config.yaml
hidden_act: "tanh_gelu"
qk_norm: false
bias: "all"
tie_word_embeddings: true
init_std_qkv: 0.0277
beta1: 0.95
final_lr_fraction: 0.0
MLP neurons of a small language model. Each row is named by its layer, matrix (up: input weights) and neuron, and shows model dimensions 0-191. Each number is 128 + 32 x the weight over its row's rms, rounded and kept within 0 to 255. Numbers have three digits each.
Before each neuron's rows, "fires on" lists the tokens most often at its 100 highest values on Wikipedia text that the model never trained on. A number after a token or word is its count.

fires on: "ar" 24, "h" 11, " India" 8, "q" 8, "and" 5
L2.up167:224147156103128148110106112189091083132205080075120101100124124142095117141174156112162194164074149142089188126115182150166158097103115115137087137130124071170088110079149088109196190138096122145085144160114072079108103077116154137087142177143160157084130141145137149098098113087176156184198149051140143159133156106159148143134117078081127120167121108136182103144147127141102084178061169164132088107059107096151154121117157130153150121145120078148111127141138082119119146150163089163100110156137097144149125154148097089168146120099123104122190137105099097139140109147171116146

fires on: "." 56, "1" 8, "W" 5, ".\"" 4, "6" 4
L6.up657:116136127156159107132157103131135169117103115095075100150154114162104085116175075135151136108132092158112152184103101060149106174151170091132072124189135079100109143146111135108104193163125117124112147137088113157092170152124192115115130136096127127140172152116132057128150145124128137168116138149195104114088156154053103080147099110177181129085176167159190097115164030127154086133093148180121138146085146162161091086170167135089115154117130131096106163091071141126145123135083099144109170092166153152138066116187156126105079133131147162107090117198141164178124113195096161117

fires on: " |" 55, "3" 6, "2" 5, "1" 5, "7" 5, "R" 4
L2.up217:102194100159072120054111119127164182142144096130124044177140149130144133173145134137171146125108190130145135096119136147117140081140093175149164146169114088165183116140136177182139148133120140170137171089058148096151150120192173075140165138104136111156135138125108103161105118155188086144145202133158143129128224129121066080099152155102095117188142082109161113135114189140100074145067156146143124128130170081139104105145135111132117132076092098124075087143076129146135128176123087139127136146102136121137143095084130093134149136132195150139197151111094092162083138118181130139

fires on: " |" 52, "R" 20, "L" 6, "G" 4, " st" 4
L6.up826:109170180221124121125147170065122086130093101135133134126085058122197171108111180128146189128133112212154131096148127155070110119154109170152157122099151124065184130112112129122180105104082102140160121141110170108085141099117125112121123099127175164152108093133130140160133119130155107198149066137171095132137171141111104120057137089137138108142179146101132123121160137199118072115120058131111104094184135165092111107111094081136153119164122061115105137102170189137136131131145066144124059135116123084146136094104110115143151139155091190149121126127136129133116127161177119141

fires on: " that" 24, " in" 11, "2" 11, "-" 10
L2.up164:132156119117127161092105132126131089128158051123181161145122157108111077128167142134164094124154160077115147111139116196088139157105126108114127190115130114141105121134119119162107051130096102154121118065086111113068203126090081110142143080120063114082146096096129134150142080115093129150118166099117157124067075152149115100096137112138181137124132140158135134085068121163163146135112147113141123145140119140129101133166143114121150129174116152100134177121127193100142111035167115122087157163170160153139181114114134069178052123126152077102045135201145099133126106200163141123

fires on: "\n" 27, "9" 7, " C" 6, " to" 6, "1" 4, " also" 4
L6.up782:109166143126155166160100128151194080143129133089121137133109130092132165112130121084191123140101177182139165118127073098152144179094115130125163197171102146101142108107117166167149167148103121104149092158111072066121098121137078115127107091128109117136149088177137159126147053148068237126177085093120152103177143121132120135170145135115106130128139119131089088117146090157103109098180152124110117094112126109108182164181160106136057134078136142163113161083148113125154095191109151087092106138178118176109161148137145075121118100111133119121121092113133104122119103127127144051

fires on: "ad" 20, "an" 13, "il" 5, "ol" 5, "uc" 4, "erv" 4
L2.up47:079146087113155183140102094118174137104144135136128112161109123152129069101149110115094154106081116129119065165109100130191114131123149141102137138146113158134129112202117161105148110094114143143093074120137177101108139096070110129151130163205123103116083118112156141091080080088095155038121167104152160123118106151155121124130110093101096087114096192158209148174168153112162117197176129148177105194137135111108121138136149135060140148076112181115175119179132151106140114133184081109123111133168134148106078093205159164128220132160149115101202083100108133127108161122193169044

fires on: " " 38, "at" 10, "ad" 9, "G" 9, "id" 6
L2.up98:116146111118135110090125114149176108081119132142179168166150105197126104096147159072136138124110099093089132159126117117196137081067139118119182169143119173086081092164117167110086114121153077096127152107179119102121109106152055155111094077158110120138068163085127123160152144146167069218143135091118120182108145173137080096135129105070184049134166182125187192102137127139145189112127092126130153181099157204080065112156158125133106096126160171070076083147166108132162136094177137110126099143089126138137076139105093082129096130125123112185103141122131127062168117206155137056

fires on: " to" 22, " and" 15, " of" 13, " &" 11, " or" 8, "–" 6
L2.up839:129163103103107124164124142112164165124135147138178121135162172190141154126109130126097167133092115136166143120120102101177168122146094112101135134148100136140122161167133133141084102119144138138117121105123154142122113173116143102156056077120112147136114140101129045076101144137132124131121139084138134058084102158084128150164099186150131132128090133135139059123086157093199183150217104093130145107166106109114130114149138118136107080132105115123100144152084144087132081176180084130147111072129139162161068205117109171084073138152179132074139142126127080149192155119105064169

fires on: "0" 25, "1" 15, "im" 9, "on" 6, "el" 5, "enc" 5
L2.up670:158135126176081154104126109105119159154117048094158147136150106184152138125177193148101127107153153057117138118119151115096122199122151151117105172133168151096119138154181179116149083089139143163151089075182147117172137101181109092161186115148118093165171150097104096131126121145163125073163103105099120172086096121117080136154206178121107133140154082101137131137154185177106107121161153169144131098117116165148122098091072117097142129138112161121171092113088148118154125129084076131082087093090090150175177101202140103141165192152099075100116121112131123156146161155106153118

fires on: " of" 35, " Votes" 9, " under" 5, "-" 4, "ross" 4
L2.up495:145118111125144077101110221090113099156112138130126115106154064125107137142098155094076106098055106149145084105135128140064146125137085151115098138142146089067161170120117149088118123095119135149124105094189138140177161110143072208088140128156118114116120138100153145141114161107073157124057105142073088111182123111134150180121131146129138137116124125134110156059177183117121087130135111207105130067097079146174125103125115113151131083171107114087163133077128155082143143119175177108125132055227135107116084143128132125123148158093107186089155123168146158087140116077157148166

fires on: " of" 21, "-" 18, "for" 6, " in" 6, " for" 5, " non" 5
L2.up796:171114053071118111116100096121088154046116170157149139118116111164068120142169127147183115162081173112126135076137169134145149109157148083128168105108127133098114100097141140124108093095141128138146118096113154084132138102095124135171146149117115135164146123058138153081114101096180147182162100133154148156082118182125091139116121174164143050118140149122129108152100151111103182130155159193158133128130089152123139117116159113132162122156090136133155150076093139120150151134058075066092143163166066150130120098155212095215132110103089089102107208102158128108130160160121199134

fires on: " of" 34, "2" 19, " for" 11, " |" 8, "1" 4, "9" 4
L2.up628:180116140173148107122062133148147126110110131214105122109138144161115038110208112083198095147149138161158132103157097123124139166085191115139142060102136097177194093111123193119110096107169051114129134153121111097067113149153097101174195107137038094164145150056096141131121106084136139182117167174154119153115116149118120087168105077113126121138157115117141108139101101092108102153074126129195165070194096133145160159119144159129151131172134142144109114155152140134117139170131144080050120123096164144103192096135176129098146115160166138157123158134123175141159115154104154120

fires on: "," 17, "-" 17, " and" 9, "ense" 6, "is" 6, "i" 5
L2.up1006:138144106090126172107106125192144111146158098122144130091118161155187189114118168107091057128086105141158111163144100144123059134145144096105164206133127116094141094144152115107186153160095210158114181117100157096111082145153176162194132155118147118033051127113112095153097106164137108158169071101127182101147146077126146179105093173100109155146145081158117168091105063107181141115130124115105110119119117059149067103134150108101111136145136157119122074072086105161121080159144170093108120134143134138160195112118094126129139157137088069166125150207125214172149177183071139163

fires on: "le" 17, " A" 12, "I" 10, " I" 5, "t" 4, "y" 4
L6.up496:186091112218136086159125147148119115096157105112148105110167114108165194141147148165097111159099153160160071124156075130107176075102128139101136116124176098143192169114101153137164134142145048047182167133137099148162128120111142122139130133165155148138084127192148133194167142145082151183132107154137108115109125105127124114126087138095146094078130127078069080046155160072123112103154130118161138155149116122153099188117070157194107137136081120121081116123094139113140135113113146139130153116140138102089149119078124069130078178117127068168164111142163067105100061151172117125

fires on: ";" 28, " and" 25, "\n" 19, " " 15, "–" 4
L2.up376:117150192082143173120170100105166143165213125149151139127103122153049159188114164145138120072133129096030088088135182132140126121133117141153205122121091172057121105134094150135170153074144147122073151153130110152168092114105096115090129143189121157112122131108097143128161178091093106113141182118112096109117077157164063153135136153206139183105131166089160121080124100084094151171147150090143113152127092133111107153154097095152148088146143093107146129148096151154132104170092137141085108225094185143178090151106081139166111184129135094063128147094078175167115108130145148112

fires on: "y" 16, "or" 11, "el" 9, "ander" 8, "ion" 6
L2.up60:137143103129153173206141079153146148123099116112084143118096161163120116130141123133139135114090109177139071134136096158131089100168114166134101161124119169115158077166125154132109146144145124165132144132115082064137151171128107098152111161105102192149120021107106124161139096084137161099150164150181131213058102127121126108069135081152124121140135187100135130112137192090097134117140165155192164082096121125130146155186155070106157132128056127174136112088133111125155139075154149140117111200096155178129154140117144186142115094175166098139123109119158186121144121196146082115

fires on: "'" 39, "al" 7, "us" 6, "z" 4, "iz" 4, "is" 4
L2.up104:138082098116121074167146156114096108075143133164158131113143059141115117158138110113038154127105143113111118094125172107145119156112129142140131140082097166090138172119174036168148151121169124162131102107122108109141073098111128132136137125147075132101085103135149109136153164143172134201180138129113172115108161122198140099155062096099101166123124165112097136157134097182140150109121100096166147131120107112186082150159108203107089115129175087108188153121092164126108127172177122110125117138147186124135138146140125117111150125151099123096088152128123136065089079085194154106

fires on: " " 62, "0" 7, "." 6, " of" 5, "2" 4, "–" 4
L2.up452:105148130133122186096109109139148165039127156124187113186154134182128135111147056123169120127140110106162192160119155110089165128154117127105127136158127189167182131113122074115064079131117113164171099138098127158059123081154118115118128119154124123150137093128208147166150145109103086153108123132127126082174135168110101164072178159145112202151117093121105044157078141109173137131171110109137122111221126179106087090054062151084170172147169121113096098161135099102177146134127140135112125124150174179089126101121113140115144066144116115142165186102085127127158126165132135149

fires on: "on" 15, "ar" 10, "ter" 9, " later" 8, "ly" 8, "aly" 5
L2.up432:057113157132101081124176104086080144080178140121129138195098118123115148123110116037153127118141102122141121167164078156125094139097108083136147109120071133178153101057121077114133111143092138143182120146189141088134052137110114110185195085118121122136127106134159163137138105111171186182093110077118108141140161086197108074122130127141134166132102137153110177175159203124151135114176133174129107073127109140174095110066127110096133122142160154202132145159163137097106099187123166143067138095067166170178169155122167120119169204128092132106102107152148148155082110122163117176

fires on: "0" 46, "ith" 7, "e" 6, "ed" 4, "r" 4
L2.up976:124128150126135155075138116020132100145075153132121184146103095201106150166125173043153126106158151093150144123091100092142118106086136106096150160114125126051132144142126135145067138091148091076106137087101113084188127135147058153103139151121104102152166099171155139153123102134160083077139123174126091119122065146176080162139136118138116134153170140093191150109098100144122156179123137128101075132138157099103123116105114137153203111146179064162151090100168147115156175148187089113095072138133097131176055137150170151095172152167167155127123119104155051163095126188092083082

fires on: " in" 47, " from" 20, " From" 5, "rom" 4, "In" 4
L6.up124:134118074073159165159155146158167147121111151096086110167066106160075078179106204170075125150168111096156124111134155177080153146129174132111082170162195113107080188122133153167153200155109094126110152184136101159072126130174103101103157097103131131162112079116079121132200128135137146094137074139107114126127124117123149170111095130122121122146102126118146124133158161103124054134164049216147140126126135082093113090155104109122198128134214120129120162142167156086152140110116154086109109133129153143170101106128147159108084143164154154155140176122050152101173166134115089099

fires on: " a" 25, "." 14, ")" 12, " of" 9, " was" 8, " is" 7
L2.up267:101067125154181139131100164139108124105161135123156093128127154154106125084158149130179125190114146135125181151174174104086096133083119129110111128116070084146150131142167115123074129105107083123114124117087152172162079151116047072140116165107117068129128151140167125168101141119105106080149108122110127145107095122118112134107135067085125129151146168102111090139107164114152118110118111138174111146167180073173135144098150177057130126091165148120131089182062153109159103172135110156072156136088123123142119144074161196132145092150186160128148214018164085135102185162113099126

fires on: " P" 91, " Occup" 5
L6.up444:123120099114125145127108150161168206124084255099130148140162128113103141123156119073127121178126130181144185162099115171098054123139066153111161142126112114098118160155086139168165109208123150107129144085161148148096134094119171169066159094141130071105092137115117182123102152101126114057131136100176122177122065092083152135166144080123114107115109131183106086139134178138105133110072110075188144120112105165107104146136144098121073165106161161117107169098091093131147145076144141132180144137081103144096106128188151134114108192132112172140099172127167192142074134091136109109

fires on: "9" 20, " the" 16, "s" 8, "8" 6
L6.up615:126186111132098112174090164118168052106123157116122096154093123152087149178185088112166136177125119109111104131137145104139099143159139112108122084183138109105139093115153118105126127198132129077155166097188084117164143196087083169160137146131167108128142109175131151147182106128165085089088133143115149133113129124066098139121145123115085117105117117187155105087084176136161084100079094107091145093033176118098137060167153151122095140112124124153159140167103101135141160179071148114151096096147181105113113134129144167177069222134157178145136184159127086167091140080145118066

fires on: "," 62, "al" 6, "ats" 5
L2.up581:146142100107162139147171122097130083156166128147134123083186122133118114130118073102178185118076133108117120140136121125143131134135142146108120101132118097133080149077121119176170147107164068136153142163134119075123120050126213113160139138123114154104134099127125131124221140123116092160115153094137149100119137130148198105139118125201115161089166120080077055077101152105171147133091153099129133102180106172175138146087132084156087115105115098141112136163064185126093107174121152130160172100174131064202190145165108117155090089188186105123109148123136171054182100146176144113

fires on: " B" 27, "\"." 11, ".\"" 10, " A" 4
L6.up465:107102115143107123133114062151150126117132107145090062134155115125114153114157073185106168093086143104146142140166145161148131144047055128108091120209111078149129121106126096196091176172124120087175103132116133076083127084120154168151124111101159073123124175134148158090162123128120161146133133173181104157137150104109141089174130101070163145113141172169103062100146133152126114133118208102167190120170102107201168119125194073140123151215110124186082134137092119091106141088131144136103105139176093123074153165107127146145155115157133059114144151149075185204138150126127062182

fires on: "y" 21, "og" 11, ":" 10, " Best" 10, "j" 8
L2.up964:046110077107161094151136123174142119105113161146146089116172130124070107204144126122102143121119100113096110109065111151114098134100117176129091152174090101176136124111206129144175116094178127109140149119080102104164138161169171163106114078153105087103131134133146095117151133117055139157149197112124183168146137122150130149173142093087234102077116186115088099113132159129160145169132140143115050100188166128130169136135136113131127183151106100108070133127135109105147123150136099126181143104098172135111172184109130086079147121063072165114161150079090139128130120100126128090

fires on: " h" 40, "H" 22, " H" 9, "B" 5, " a" 5, " r" 4
L6.up86:145126151133143142126142119156100120115148156173125064075133151136162126110099128083158113181170086150150162118152125145152166064157196154132097117125189148103097105097089123109070129087126094087129129136128139092094115156154146163083135172154164196134152135170153113104158077154148169172134150191105145167113109137198162113106123147108131109141184148136060143100158084128073079153143113189111085194107173140150085179118065121116129163194066101162120128119130131140158102078210140102096130137163128121097139109115095101055155149154134131067076163125091116114114105148147060112

fires on: " can" 26, " to" 22, "oph" 5, "os" 4, "ot" 4, "atin" 4
L6.up3:171146125106121084144137147150144112155076118078172172152091151078099107183138129099091149174158129134103101153155145083150116197047169124191120089134095163101122132177154103151093068083102084163113153132162143125127090133131113065099091122177078128115133124183119151103112135164148100160123150156078173171072129110117183137139086144146138183118114112136162093129114142147122143097134163123072124079091129119133071160181123159124133132129142147087168131150081153156177140130164123105141122130152197162090110103121161073117118159141165138089160048107118063156156176083147166135

fires on: " to" 72, " can" 7, " would" 6, " could" 6
L6.up117:124138149096123131122138079151120097205115117116130196116103157124125133126079134083144113153096091121113142161130132121088137112176131135159114192085148123125122085112150122119096163115114112108116087138191132152099139107140142071131149069153109097131084113154070133123087147143183071134133143160099156126098151098151148162138181152076171143105114074172122139154096133100135068162088136120070141099110073086148108127135090119088139157163091095149209223107113107173115130139109097091145175138137188083125199108148096137177064115101103107188168126180145105196121125148170139128

fires on: " an" 48, " " 8, "R" 7, " |" 4
L6.up132:122147146085163103116085086108099091158143121127144166118122142171157167114142101162079128101117106131147074075103111109146152109172125123158023220087111133143139132160114095124175128122153136106125084075110181120121104073089106107124140080067151154093162125145148142151119159136136133093158132160118135124174183141123172144142178148126128088092158127114034165139151099087137104148127129217131110089133117136119099089147068135162110155184189104161197116173142151075161094048159175122133081063135130142148171159121154139147123107071145121171185157146090139179154147109052180151

fires on: " R" 40, "1" 23, "9" 6
L6.up446:129146129138170122117167177166190128167122131152160119118145097075142171138135159112068153144125092118120151134105146130162134149131125158137143108095085129111176133152120096116140174147130115086098170116090070100084091092064121105162101094159084148157104101088131121135166139137133195164108063136126083085105141136153176075141114099083102085186164134140105078128140056182084115055089125134121126148134137065126109160092187186149116116129184170134103137116103130088192122152149140121160113167095155187144149123164177117105126138144083161119157113099094162132126151093138154192

fires on: "B" 27, "f" 17, "b" 9, "$" 7, "H" 7
L6.up628:167127093151127119130141135116145084126089121159091174090092122058126132124159113131180190133156110125147128117057141138175112143115157086125164129134106127135119075119112098132154099136079079137069196118173143091152159167102108099101123091155098139070101114216114143187123136144106109153148148187141148151111163171161160107134174153132159125060106141126109112090127125135174069144096194167069098180121131102096150118180078080121079147130141044188105124142124140128167122107093058108126121156137168135117167165138123066103178200098130140095107109112137146142086119130100129144

fires on: "s" 18, "," 12, " and" 11, " his" 11, " comp" 5, " her" 5
L6.up621:192142078124106082128133113130084104157121174139132090107120194178145165098115149125111117191111159180090145132165161141117118148173183152166091135106146146118087094109152144140157112085143129146140110112138201163133151129112114150163143142078105072116098084178118112105125162097143093147133073102137165148110140085093134152096086173140153121083118150097079123144125069143164167074152108185199153138124066125056174183105121157133093168151123120148121084110087169099135178145153154111114096069140096119123201108119127203163071165132092093076095122169083106139091143159131137102

fires on: "." 93
L6.up497:115160121153107096141145056109136099129155096126168086147124138159126127125098064072187070159170129115175143174132118142113083094174142102177098144130133143078120120113122110136133169221140092110185099197099093062141104142127201123115147200126174145134166154077146072142129135077095163093094173182111095109123152094113090109118101187131112137093136167088093110095105171126129114140132179122147138134119132123127100195174132161090189133145140150163129142109100080116159140084118125081132132108088085109073156101133149109099124135115131133126108140162155155133098112145109177187

fires on: " " 70, "A" 12, "oc" 7, "B" 4, " r" 4
L6.up689:123123168126163139065170140102063113167203129093122147083151053089141110155153135134206165144156127145113153091149148104129125112159104136123151142103143138074091138138102101104076112185147075136147154085136144101133094159182160092116161124105156129144113134193149125199111190148115132136164141154112136153046134127138212064112098156095090116147164123134127097118043141101150138155128106179101138199112096136097052135183093122194120109197165086135094107111096085117127065128137145128147099168154147120112087075097129106131105162106159089113176098171161084112125153170105148195

fires on: "or" 11, "ctor" 10, "retary" 9, "on" 8, "ander" 7, "air" 6
L2.up241:114092120161101103121119145109132167165160111175160140159160106109113103116139155059128156131091154143156143159162101131147109156123154139119108154125103231077104078141133061114073128090123137128219127118140154082128122139078076128174147128157112146123097139089103093147158130083107160117169116194154159140174098083138162146125188113106145131139159103155132152131107161038161123180158104159124101149065103097108131124158177152125196037100151188180107115170160101097134128134107149127116150149015135169115141111128159155119115117135123171184166104099074155153105100136137077105

fires on: "ic" 32, "ical" 13, "N" 11, "ec" 6, " un" 4, "ial" 4
L2.up192:167148096099160160044128053097111066126130084172137156131122087094179061132116093139139090121098146117104113089148164082103124142139135154154105180095147106122103141140175191132142179094074111139142081135163142096121212103175145174141080115167129148165125093097148100128053083145161124136103128116148204185109208126173113130108123112125102149136117113147167116163139133118101126164129172114143143084111142154152101114153151140120107124148141130116143175147129130155121067160125142099148155139142114121141130083098183082191172135119109153119136131105119106162062124136116222138

fires on: " A" 55, " a" 16
L6.up71:108140145135080166080144139170171103096155126157103099137099120100147145118120112082152137142087134129144049142098138132104147080091130145083144120196122171147114166132124169105120074109156103111149172146140130100152093030069173085108181135171069087170113114127161094171135176093075183107145140151097107111142160096117126128162140128103140142086225171118093073108127102109100117086087122111114121116146141119204169169130171147131132152124073113156102129151050095167134101106157052159114151209118112161196114191124125182149141159116179139113134147138135112122126118132135098114

fires on: " to" 38, " he" 16, " they" 15, "ag" 5, " the" 4
L2.up101:144189135165151116091117115044110129189095142113124148080119096141105093109128139113180106140116113131102169095113191178094163151144100118178103134149136124175055095077092154156159197124161144092102130152106086104130154143140120128150128120120130122123148073113100134137086153115155123128123163132134087136114095089109172133132127172174162112041072124092125114190187120115101212133159143094089088152110152161083116106084181089148145127154138127117135137179162134087170174114118037184082121100178133106147206155090201109095119176089132128137176172169095122103136125093125139120

fires on: "1" 19, "0" 12, "2" 10, "3" 8, "6" 6
L2.up440:078108105145147067139149148108113113142167138126150138116119099137132136181144170114153102096138121107077124061147165161127178195112130109130135086142059154135071125149124162128080123170134188138106134084160151145159130118095115146113156141117069121088141111099127094077136105123114136116124126209108086136121148154101091101150144130120102090108184116100084144154152213141174093174114126154096138036094076169127157122064104162110142088095130098127090147107157102085131108103075100122142140146036121053139147108134142121098127125102141071092132119165168189168131128085172122102

fires on: " J" 43, "9" 7, " Green" 6
L6.up43:176165036165125110089146065187152098051108132090153175132065107110171154110165087132095177110144145131100088090156164104134126141113170152138082132082147120093079174136142146153091089150116125104182111086122109081147170117108136108123072195111130109101145138080119098133143138142191054126137126162124157170177128130103132148170121098140145172110157145171061105114098121138153083091116176135143167125150113112096133160177087129090179125097120169162104147133120110161145194141141157073153130149113187141101137121115127200143138184144135158091100188077106118138109149079160111122

fires on: "," 43, " A" 14, "e" 9, "i" 5, "A" 4, " An" 4
L6.up1011:094107088176137143081170140173115091120167121204124169085097096131102140098127103152076133136150173109128068062097148143128177115097128139117113110147150164169124106181149108149104092117122106109145072074160107119125093057091103119173134125128118158151073142093124153132144085091099200134096159168119083106156125145114127132070038136154080137136132146122096102180086079123069072151130203076146070129146173142166173097141101153174091179131109074143189138157087186133124159144151150167118153158118175118131116132130156142099200153130186105207104128137158151131087188104130115120

fires on: "0" 35, "1" 19, " " 13, "'" 11
L2.up353:152130057166133121167098081120116094091105107131149130133109123154171119139165151159123118089139141115149169136177167128089117083149110164125092123129136150106108104075119141098038126151089157108182110139128152155112179081143130118117152214161160080135153161206105119128148153073106148074113159175074092171145091099063035090149150092123139123175091114104149097120055122159119126112110211107096172153135084153124122140118089093126144154072134149165133203174124098165126076144113085121103173155084204173130120165089129125095134111152111121110103112168081145113147107110129093151

fires on: " Em" 14, " em" 11, " dr" 8, " some" 7, " al" 6, "e" 6
L6.up571:079103132179111142131164142158108111157122132155171134137149087161147151117132144145164148143139146152074165103088149130092128095118188160137145130168134141191051120153099137128100131150139128116200110127099102106114147096199156090155146090139101121100187103150134136146169142122129222140094108141105185092137139117154189119125160092120105070068134157174143078109011126128071167109140124150185128151102130139168183147127095062165147165128113108152124051135137154137182159104070141077116075108085163063153154165096121157200119182124096141141137075099064129124109169137091153130

fires on: "," 55, "i" 11, " on" 7
L2.up517:126164075125138156163178140130093081111105146086143076123159133109101102178096150115116076103100108149117141079113187127140094188176148193134125147155116138112137133127203070080139107207136111169123139131083153128151100177069127201140110083104128172144096169127183113122131127099128107080173141092110143181121118117175148190142124141177152148118130114128157145129154135083129142160101163102134155121189111163123097159123114120104119138152135136108135078201090163086097091178127122074127138158099158086125093158067134121182118165061163118086105083102100150140162083071111053149

fires on: "'" 35, "\n" 13, ")" 11, " " 7, " m" 7, "h" 4
L2.up162:142152114148134141146092098122144117190114146150150161154130113077149128151067130126143140123146189090090131186101109083146103119105109156135119103205129095063155128162064068145141102120144131147113093111154167113091135158088175127207127108151122114127141117139116111137141125130081134128122113115078120135123104149159123191113082106110155158117140068118152160054194088165119111109138137193112115082125166127118123152167113141134146067132175123126123155164137112098081079174103149119064097167153120093152104145125070097047090193164162157105139214131067137179114092117158148109

fires on: " " 23, "2" 17, " an" 14, "i" 7
L6.up282:165137145129180163156104109104117144199108137124135186088127072134202118127163154112126111112094098159104096130128110093165091139126119193089091072212092150149135104108132142103171053078095106108122110118065164148177074129100129052147180149040156126154110128111136132100125164094111135145127108161159182173076154071117147104152095151157153139141070136109127138180121090078108151110169103098102113154124141128148162082142102140118127165157139140136137112119123149160176117083119171135143099193092090133138183051080126110104165080134217145103194167109095135122208055088151142127

fires on: " R" 34, "R" 19, "\n" 7
L6.up921:149157102127150108091136178126171153126143105029120127154118115095151120137163136203077083118103111148179053182148083197148135107103133155096154128114134110103135076131106106135113146181169091134165103095162149123119171110111120118148123101173172123112148148094136142143131107127122115103110088200122121166169128172118168125128139089180130121108156116119150105107127136154059141147074135202088085078076119142140202079098177109073112128106164123152105137137192172123127097129169105117071089200188194128147165095091125069113196140112165085056104174128137088154144193112107172079

fires on: "ale" 17, "y" 13, "at" 6, "te" 6, " Or" 6, "om" 6
L2.up905:084081083149107123133067160130149140121111172138184157045089138087143117156113124135132122189105114074107142130115123137115086128163145136180109106116097154144123153117110183139138064185186117156170171127034138103144149111125145121158075138155089095076117157141066225160175156184073078117140110159177158166128131173102171081127138157120094150140103119161173160188113141131143105107081137146149130142147139135139106127152165157108155099138091141145078125150166121120132167107149136155152107135112071146107136064106118129161191089100090115171166166146104124080151084106168179140

fires on: "," 83, "inn" 5
L2.up97:125164144102109133088119106066087087131125136112138130141138082131141107124067134086081123136095139129135156109155131117199125153110086104166115156222119128089079175111105150106213126142142123159176160161160134097136085126074148080133157124161110135210051117096139112145134096087171108147146129144163101148127120133132183131142111092188134113098143142145122140099091097131146161141132190121160135089109152108179100138156100140093106068133171101064095166135054115134110092159143097116125154149149093148108127101087111101138148150122146166048065180118120124134103075162126156195

fires on: " an" 33, "\n" 18, " inf" 6, " bi" 6, " Occup" 5, " Inf" 4
L6.up300:111106137095108152176112162167130096103176243172091109054190088114146116154113059097122083141146161172123132122126083107159105096213102165093135143162108159157180152145117125121121159178180135124142088130090151123111105116164114195127107160107107102102074124188094215137124128128086126086164130118113109135121154112162100175114157104089163212094093131165144094124099099102158112122142172122127098133098101090136103146104160089157117129210123121154133064107121118145117147143085091088110158180143130184134179121178090119112117121140115130143126100102188166070172137120091131138

fires on: "ah" 28, " Cl" 11, "ar" 8, "ec" 7, "cl" 5
L2.up450:127114129136164073160102126174094104151140176116143145072138127099116105145189094089162178162100145147067109137125125134061183119154145119062129134140109131159168157114166078115098157155098134154093148065135143174117155198079098180174063109159144057142171206215134131132117132089176144144148115127153150149150128168065129155127113103151076081131169115096170134134145139157143166167147164155091102167122129102132086133132107160150145147108089090119151114067094113108176138152145152108117136116088167084060164072131101120116183097176134174144135038084125120108097137100172123095

fires on: " to" 22, "ed" 10, "ollowing" 9, "pite" 8, " out" 5, "ith" 5
L2.up18:075142096043143150123105103123125118097138161104091114125121110090113101144105127123142129104154137155134169115127189161167140131103114081149128116124119103087138133193096108139088143157079125168093167086108158107089157125132118157127128130114128171105141099128143102186076117157123069099200127160162085173130158161163112128125109108146089110140148181061190080099109079104099141119106115121131145110135066075187102164097183079119144141116110192107089118093135147091125173133193144110108079125105150107138140166166150133181146193140152165143123107144127070070120129171165100156

fires on: "." 69, "1" 9, " " 5
L6.up114:127129157187114095157097066138097109136152159086184173098128140177131101134173057133112126196112101221103133150102078115108097121153130078183122103185071097126123161089127102184103155144159058142162084118144086112135087126120163121146129221147156078137188124111112125106090112102144180146122146150149160184134098151089071127165110162185138137120139170131068113157117117136181081120131115164115113114154155146115120152156136035126090180161125138124110116093127145102166151127103095167102155126080089119103129110097170159100109159133141137133083143111139115092111133095183150128

fires on: "'" 29, " ref" 14, "c" 6, "aly" 5, "v" 5, " Ref" 4
L2.up899:117146131210107114170104114130136128118154126119128152134157089143156129136113141066085106144066091184094163113175149188106089044109127136107144159114159135104125095101133081155162107112086135105170096164167098157180135156072150134097120214146121099139119105130121128118141121145224140152087062069112173165116115122146082123111103114132103152143085140107085088140091064110120143132097098168151152155164126117113123158101150085133061132116137092145156154139106192133134139123141220086126136086121134163178125178144107100165146158090130163099147123157113091101147126108118128113

fires on: " in" 40, "In" 19, " In" 13, "–" 4, " during" 4
L6.up383:161061087159132115117090148148119113114155115154192100128134114146156155116152099075114142119144111131097113104133175109132155161100110030132098151170205183145073123145150091135130116125098084125137115173150112140078147104099125123207112133077138099092129203149133129129161085165122167122179080118140103168094104134137159144184109136125095112143137131079194101124128126166133086130125086118096133109086091107116121150108181119186137078140154130154152135155102130086155119128188163134164067134137152118153084146128134151129074197157054160121200134121152198116142146152125078077

fires on: " an" 32, "-" 10, "ad" 9, " of" 8, "an" 6
L2.up177:163131141101060169072114151082056110119117100156180114123091102100138058154122107130126095130135138090099137136118129114134155155080122125104142132158129135064123104161104091130093160115056110138136098099134117147113143096101112178166124096148178158027133140095141174109129081126109110108116130048103116203228125151175114172142167082129114166111133091065154116165164176175110092134133145192139142177160207140150112138173087132198122125122075150034148146191123112079153081135110125113101146153158064116172094135118151169076119150116148149140155122130134141130151143168163147106